{"head_dim": 64, "vocab_size": 8125, "rope_fraction": 1.0, "qk_norm": false, "attn_scale": 0.125, "parallel_block": false, "init_std_qkv": 0.0199, "init_std_o": 0.0246, "init_std_up": 0.0284, "grad_clip": 2.0, "warmup_steps": 319, "seq_len": 1024, "doc_mask": false}
MLP neurons of a small language model. Each row is named by its layer, matrix (up: input weights; down: output weights) and neuron, and shows model dimensions 400-527. Each number is 500 + 40 x the weight over its row's rms, rounded and kept within 0 to 999. Numbers have three digits each.
After each neuron's rows, "fires on" lists the tokens most often at its 100 highest values on Wikipedia text that the model never trained on. A number after a token or word is its count.

L4.up1657:524494468494539545559475515499455539493537553454514445447457504522598519519482530518517447536493469544500488492470508455486569477486502455519530410464525497471461469498486490459540516551507472485457504487505512478545485515538480495557556496475414446563484552511459552484538499441524506515436502502505472438488499444544471494444544498488467461476567461436494489523480508509470549500454
L4.down1657:568465547445431476505556491481509531544500488528509490494459495473551480474485571565445530546557544481529410548581440498455474516468532491484455473506486542516511497440494559503499443458549501443469463503497487500563482495450528485532523523532528510430515409457522421486507463450457531499517494488541523509641464405578481574506502507542491427556442544548555494430559541453525430459380
fires on: " " 30, " l" 19, "iv" 7, " Br" 6, "ig" 5, "ag" 4

L4.up971:518538516504499472483472557537499502512501511488528466535457496505463445452543484505496516523441435493492499426442535576515543519519483455466532456471504490492515508502585457459535434446506450573523475475492558441503503528566496490569493491598481437533541490516441467528540559455430490516526427486503424518483505456456480519556540521496533500519500500471480532526521468544504519542510
L4.down971:523576549432530408508493407516562492515480523509489514415457518557479508486474515473431489552450516534478518444535516461562515464487486518501466524512499516477553513479593558502467502467500517532519569568524442549493592565506506568466449450445502523438480541485474478473450470424558508453519471435499519493505485528559487549479517434488397446485487542557494475516502542484512530534429
fires on: " in" 13, " to" 13, "|" 13, " until" 7, "th" 6, " sc" 5

L4.up160:511513464569433516493496479531542498389426453488489472541573452426469560431396532536505379410510505572522570458490571511495459573521493473510493457447535477526478383507506460554462484511558513566503453504490500456445529516456524486583537516528484452430508502512491421483493484465510497546507488546498454457488546530454554550418445492514488461508494547491499477529486490465532479404538
L4.down160:501500482490455542448449482572471500477495467457460484463437465497513481538604507469540455478415484513446488467530466414457517463529515454513465474459458481456519517496551432424513524487513568448515487419516455499409482525524548525471471513519439461519517520536491602492470522475474534491510501460551475578520491507494504515502536478552436510499474496426505573418474453532546525551525
fires on: " E" 30, "E" 20, " le" 19, " La" 5, " the" 5

L4.up2293:495502578550457534482469480488548545524433432482557525485493493518480441517511509560480466517521524505485533494515530613520466486467476520559489500490468433570490512466504507483457465564510502525511454456531495540483451541529545562566465570541444517512510525509528482503512568503554502573515496489520419478508564536457443543484442494451521502511484467473546533487457481460491477474511
L4.down2293:429505487554574522514525519472480544488534508417469461455459532499356425574458478437494503519482545465481491526477537477536554466526493515547530474548538564490526522488480523473476537474531522470508541534503463461538488489577446511480587491435455451464548606492489467462501543509534481521528515498585514471470530516524517456510437406511461537486438567508504463506540485479445505497434
fires on: "on" 55, " Mon" 18, " mon" 8, "ain" 4

L4.up255:517488496621586467523538501550566500454517540496554467516576512514466517404530494495483421550515500487466530473463489536528443448474542501556480431500468503501484537492442509491490497517552492472481526524583554512519461478485485476492433414546453501526449510485491486533493511500495530521530514486548495508507480527434529492486491495513509446548496514479486533440466525478439444453451
L4.down255:473539537459505467448450520451501497585472396495427509509467499511489518497558497545533463480444546474514498507519571504507568495557478534489556480466498482472523478463475528547525549508483502513486454490532521489503544422510498540511544536452459466506524415535541464498532526428478484545493516529448477523537498505487511487515559458555482494491515489540515509537552538504539504506458
fires on: "an" 45, "ig" 9, "t" 4, " an" 4, "on" 4

L4.up1954:481513475491519421540494519505536461455484506518449513536511518456428565449507484518496456542532500524407479501527468511518438513466554517549469458516535420494477548575519530502448464484552452545492461479574556477485470514519481526512534442542544497463481475455483490466512541501510452474451522483474584430446475481472478470512508487461457452503489470465563484524576518453456502503414
L4.down1954:457501457495535536535534512405528395441526516490533533466455494486511459464505404509527537508375514456554447561479473488520493452572455427485576570576540520450536476410426431407498555551483563466533533528497509523502528489493523477518513479479534499521515478524479509469475556575486448479568506493427519501490472521445537442532530461455558461524508525553516503592524526461546504437505
fires on: " an" 39, " for" 10, " its" 8, " called" 5, " His" 4

L4.up1380:456498499467474525396517514522469460524477571494547449511500444472489516461560520514527543517549476504488520459485435523488482507533507514512485500531571553477466552516513480513495545516503512468503502481511568530448466530494509408529513545428461518483500454546571523555575532432441491516543538497531499498466422520426465455486505524504484555487575489470431527559526498491484509494479
L4.down1380:481546497433426494504514466553511487574464512539520484505490491526499529453451523406540493455515534465419529457502517469499470529592453460530504437544427577499518495481497540455499468497599521494506550468487538481535542529499506486563496474511499471455536504423501504548519457537510545438481444447511506551542528518583593472435521513556552511539530511486489491502497521532461593523490
fires on: " (" 24, "n" 12, "/" 11, "k" 6, "–" 6, "-" 5

L4.up408:481460526529507536515482535490492510472486471490516478522573536503493544478483514515440504524507503553515458571528463561487508532547469516596512526553534484554504560485458533415493510527481531525495492475489536479455530472459522418469485533511468525469514555547499517526522537521470463482528495410537441562501457493530458526543473545459536532492514463515547485590458519523510500512463
L4.down408:489550558486430549505544455440507442487505479499503513555476574542491515534547523535530548519534469457488575492478500483535494587490535507501493502553428466465519469518513510490451465523485495507438504549454511446529482580451530507515567446497463467468424505518542507437497518491519442441433501468446457562533539525434480482558525541571449474530563534509490474504534450515465498532512
fires on: " " 28, " St" 12, " Br" 5, "v" 5, " February" 4

L4.up2275:481431417555489528529519567447479468399514589457497436540476487461488535436544468472482467489472461546482478442477522480521477505526583459521458469461518480485476492499634451505448562529540475481496428495515458436521454580460493499517501516518493521475473564516539490527489475497489492510521431492481474529492506452487602484513462492471506514490513509439478519510450510517520445503566
L4.down2275:476459479491490514401507524525518487504548522536537430565534470575536460504512477510487546546482460489524514532494567542508472525554479562496500443473496542391502501540455538487540448492529519533462482467525471465470511480455407513530558464490540496548438467488499442484451476591512460452571531489609514491444524578451475506501464473513470466485504499517506429508449562546500451453514
fires on: " and" 53, " other" 8, " killed" 7, " follows" 5

L4.up1804:498515555510440478521462475507505483480431455458536488445460530446498451469518511495496521540513475488587462564553479515528516550541518433519496449469538492460513536484531520562462484527519447517489474464470528510572501495496557506614529484511466516456543438545480551423434482439561544465515561509526554514454497473494536526463537580523523485516550469509544503514512527522478514476476
L4.down1804:558477424512502472501529554539478514509535488511430509477522558490502489460524517545511481501469507478497465503434515505497536455428474492505453481570432464523561554514466459458457530471410454525521480440533564480502487453505559611464457569534523494475459561481465490525479497497528540495481498467495462481450505511554490524514497591527506451529488458469578448487473452537477478516476
fires on: "om" 31, "ol" 12, "-s" 8, "or" 7, " music" 4

L4.up485:493503439543532442439466548474501437477445482519512498439446474546504540438461378531490488434466477460492512481505551513514464542491466555520459549526460528529442482484571474464556441467505476524492419518513476533491460543471564470547471527547485446499496500504441478521558604515499560519482482475565576502522533542483561489446479497455526477481498566500474457595506522469449543481518
L4.down485:448475558484454520535480490500513509534533481587561550494530530499502504561489609507575480481458499467519502513498499475465540429507443541475573453516512468516524496531543542508501470489546473415493548513529483545505429518551511435510501524505513528490549522446490451511439564556494484581499471500558492514512485486485513456494508477480465465506528436575473510597475518490512519541536
fires on: ":" 27, " well" 12, "ly" 8, "ets" 7

L4.up2240:488515577533456475452495614466432529409539468499515471545485528464414538472388537511491479565489492551518456476517506527520426516483519577459499540544519469531546475516501560424526503511471480453517474532547512476491468457521525560458498542491438534486498500515417496553539533499511505512488500495491418482481457554452467540510480522505460495438505503529475577513433516508429473462438
L4.down2240:507477533511517507461513462485496494531458451461472493533492495442521489517542557525472550467488530475515477434502449540471490525496577525511566501544473546507485482487434503528450430439435504605452417517444495623497519463452447511534463517522545446441507514531458527468535478531483446539471474503493505449494513501558482570523470460494579498579546523484495482521468589545467480561540
fires on: "ot" 28, "et" 16, "art" 9, "th" 5, "il" 5

L4.up989:483533506513523488497516460481503518479456477457497446547518567451406511466588499536454348547492555477504508509469537563490410553508477538505529541499566511492474518463467526498485510493536534529464493526498498514487577508503475491480474542484476534493523484480547511529611572500487427418504513540503556430483517517529497450480483426508527474432534477435536463469504555503473476512461
L4.down989:546497487519501516493537458511543467491505461518475489522443485523492500572482483459588485493492524554474537483463538559437622472513545458453514496515504543424498526420534443552499505512490537463529494510504461467476523439531543526536463483355527570471495425509444528540468457516494492516480548425547479450481595475574544538529560457459498474557504573543448520472493503402499479504505
fires on: " an" 15, " a" 10, " c" 9, "th" 7, " no" 7, " wide" 6

L4.up349:510471476490502477450501442499460522483528423548501512551518559485502534479523454551444507550551517606450446453527549550555481461522522533596496479473537488502496589436514505459506491537611471553493514509476504485524532519525482571503473494510496468448552500515474588480526540475461494499487433487578487495473442532507516521530502535494405572513500484521540449500485562517458436485493
L4.down349:461463497490532534445511482464489566540530530585446479497431516535541528471477523458491498439509459509540502493544524479467470490463490542568519554442531606514489507480499520537493406513575489447529463445463448503497509534494453494529534530484499481494486485528506532515479474468424459487471487503479534478530442476502515546509550533553474524474495526559445554526469497518491511531520
fires on: " May" 37, " sent" 6, " Act" 5, " Ray" 5, "ay" 5

L4.up373:547567502529536524471507536497477509464423462432578503570450430512539542417501455554501492505525457465515485484507567548407554528518462520484491506456480530503481502545482502441487566512517480530496445486457542508523482542483503417524543582598501549509561522496510440424512523464561500524462527562540467526515457423446531489497468454510509565391592528488546475527576589555477541530465
L4.down373:459568524480545524530514467511507564482452582565518549483500535471471489481443516547486520503480553508479492510508463481516466428534557529495535450514532449554491576503577529432499455482527496471458546529560481477467426489499494535535498516489573490495530396493441540502506470512483473525540546440556458520478463488510563560489418493417615502573525548494500482554470499480493466494512
fires on: "," 44, " a" 11, " an" 4

L4.up140:529437484536457532497439501523447533472499432531566506528531489506413545459512545485527529504472536532477551498470533496532523517454503528474492463443460500560507491504500438437490520539519504499476490435507467619477530571462498490465448579433471466458519501529495433449491498483541476520425541518478530474441514484469497542474425469539503464477553463527526522545519570503526394483512
L4.down140:507424518530463508565483491514592509508461550490490559502464533467574502509520455473521559492511478470497551522460431436560453472475486500551500484548538530509475488502568568508559497493423474482514519592525494481558465552541500521461506509544503514432528490551510508548537540436509481571441486463445538499590567515453519537487501451463512487534466535476490443480505489509502547519501
fires on: "er" 42, "agn" 6, "3" 6, "ack" 5, "ty" 4

L4.up25:527403481529509540485472458526484518514488511444484530449464480442581477470522550515512507444543475486507544465558575480506409481529510529491467508503521461488420470552469525535456490529434515482520457493473464573507507496486496515533583507571507484509524518477473523406503443462504565513508448513533548381487543555508509492548460485521523445450517580481515503519538522513506637495486
L4.down25:476467488510567501503499547472501552460417529500545528391496546527517577505494467531454489552451474465445526489442481568429463491515559524503444423496477500524491541521486528502499510460498450553507441504502508505558510524499531476527443479504450437503492457499618564534473565483503543532487511507533556467515446530476504434455459471495455520475495490516527506523506503502522485430490
fires on: " " 28, "ic" 18, "up" 14, "as" 9, "P" 4

L4.up2106:533454509469508514512424482486483520535512385445520461526528511545482452448520498615477471549477497561560526560535532491520536543494539486460488442453450551503483508454498487395504499515478488481472517511480508542526559547559555546510525487574521545511515531464516558468505463449516482532473463450505518517512509512516453537513413535575500544480493501493564494499574579554496453506449
L4.down2106:508560499514530455525530471464541493469502528524552489424551502497445476495543468521510464519405564462567477510556517494507528508487470479532494583501528517492489398486472551505489488460525562487403432600445500565480515449491446479496526546481382499523516483495502568488536471461501495549509536436514537485517428531471499504463520536536495538509501527524465499529509534438522549561545
fires on: "ag" 52, "om" 17, " flag" 5, " car" 5, " Mag" 4

L4.up903:534455515546505504493437469503495537445466521507517515561489578507501495484445479486502545575524461561497548519550495529513457431540555471594450494425586479481432479455489536432498539500476557542547457465481466558531474510521547520567482541463505477503546533535444515553556498503527479543560522512469535491492467535564432557475502529465491523574475458446503529453512478473510523489490
L4.down903:556552528535437489472513457474536530552476440501492545476455449440447474459477499508484493465477451512462501442503570458526479594530461481541444583493493513525600561531493441528434508523562522464518509435465450455479481521493483511528461417478491502531494481533438471504468476432536505475491501445474531537485473534498432493411525568425504543454439438477514563557542400530450575436526
fires on: "E" 26, "e" 16, "ent" 6, "man" 5, "ran" 5

L4.up359:502556436566474541450406511454518546491470417461527513474557520498493561527501548533424480425523527535458478531448530542454456479494534533508463474458502550463406456516472515437454543473529500520539580492479520539513514526559517575541414586532465504452496479505480478520548568569518600578505523516508483504543511516502518536426467502485500547450518578519572455490471526569490523516531
L4.down359:476512564461470465502577409518541463461477565510483482491482536528502462478480557478450519526546508532469482516468510446499505480507491488521613524435501556541516493526495448577473443573534484499507494444514449467515463545531501469474537504485467472476518466500560513509602462532464508491503526476469535483515504443515502486557519454507508497472518458442505460544446476470479524495458
fires on: "s" 24, "se" 21, "i" 8, "ue" 5, "is" 5

L4.up28:523539514526476474550421497515510420450453455544490435571452429479505579429443463499479556415555520553504506553440541493482491471508498475544514522516514414497503547593460471582482486473419534552504460508488515568518513471532529497540522549596557462441503543468506424468487552515481520525550485544499481424512493521469524489528474453514478483479540496479523517543477516520426512422483
L4.down28:561460506493541551497500512477476537467584451409532480534485574438487502507480423454432517518463462409506450475476525576446561473477474549458434510520507534491463414488499546376532474466513512466466541544443573413482526492513532512467503520465519545455508443553501532538511493532502473521473535431510478529524512449509517398504555463459513567523430447490546406532532489501496481491449
fires on: " de" 25, "ai" 11, " pri" 6, "ri" 5, " of" 5, "ra" 4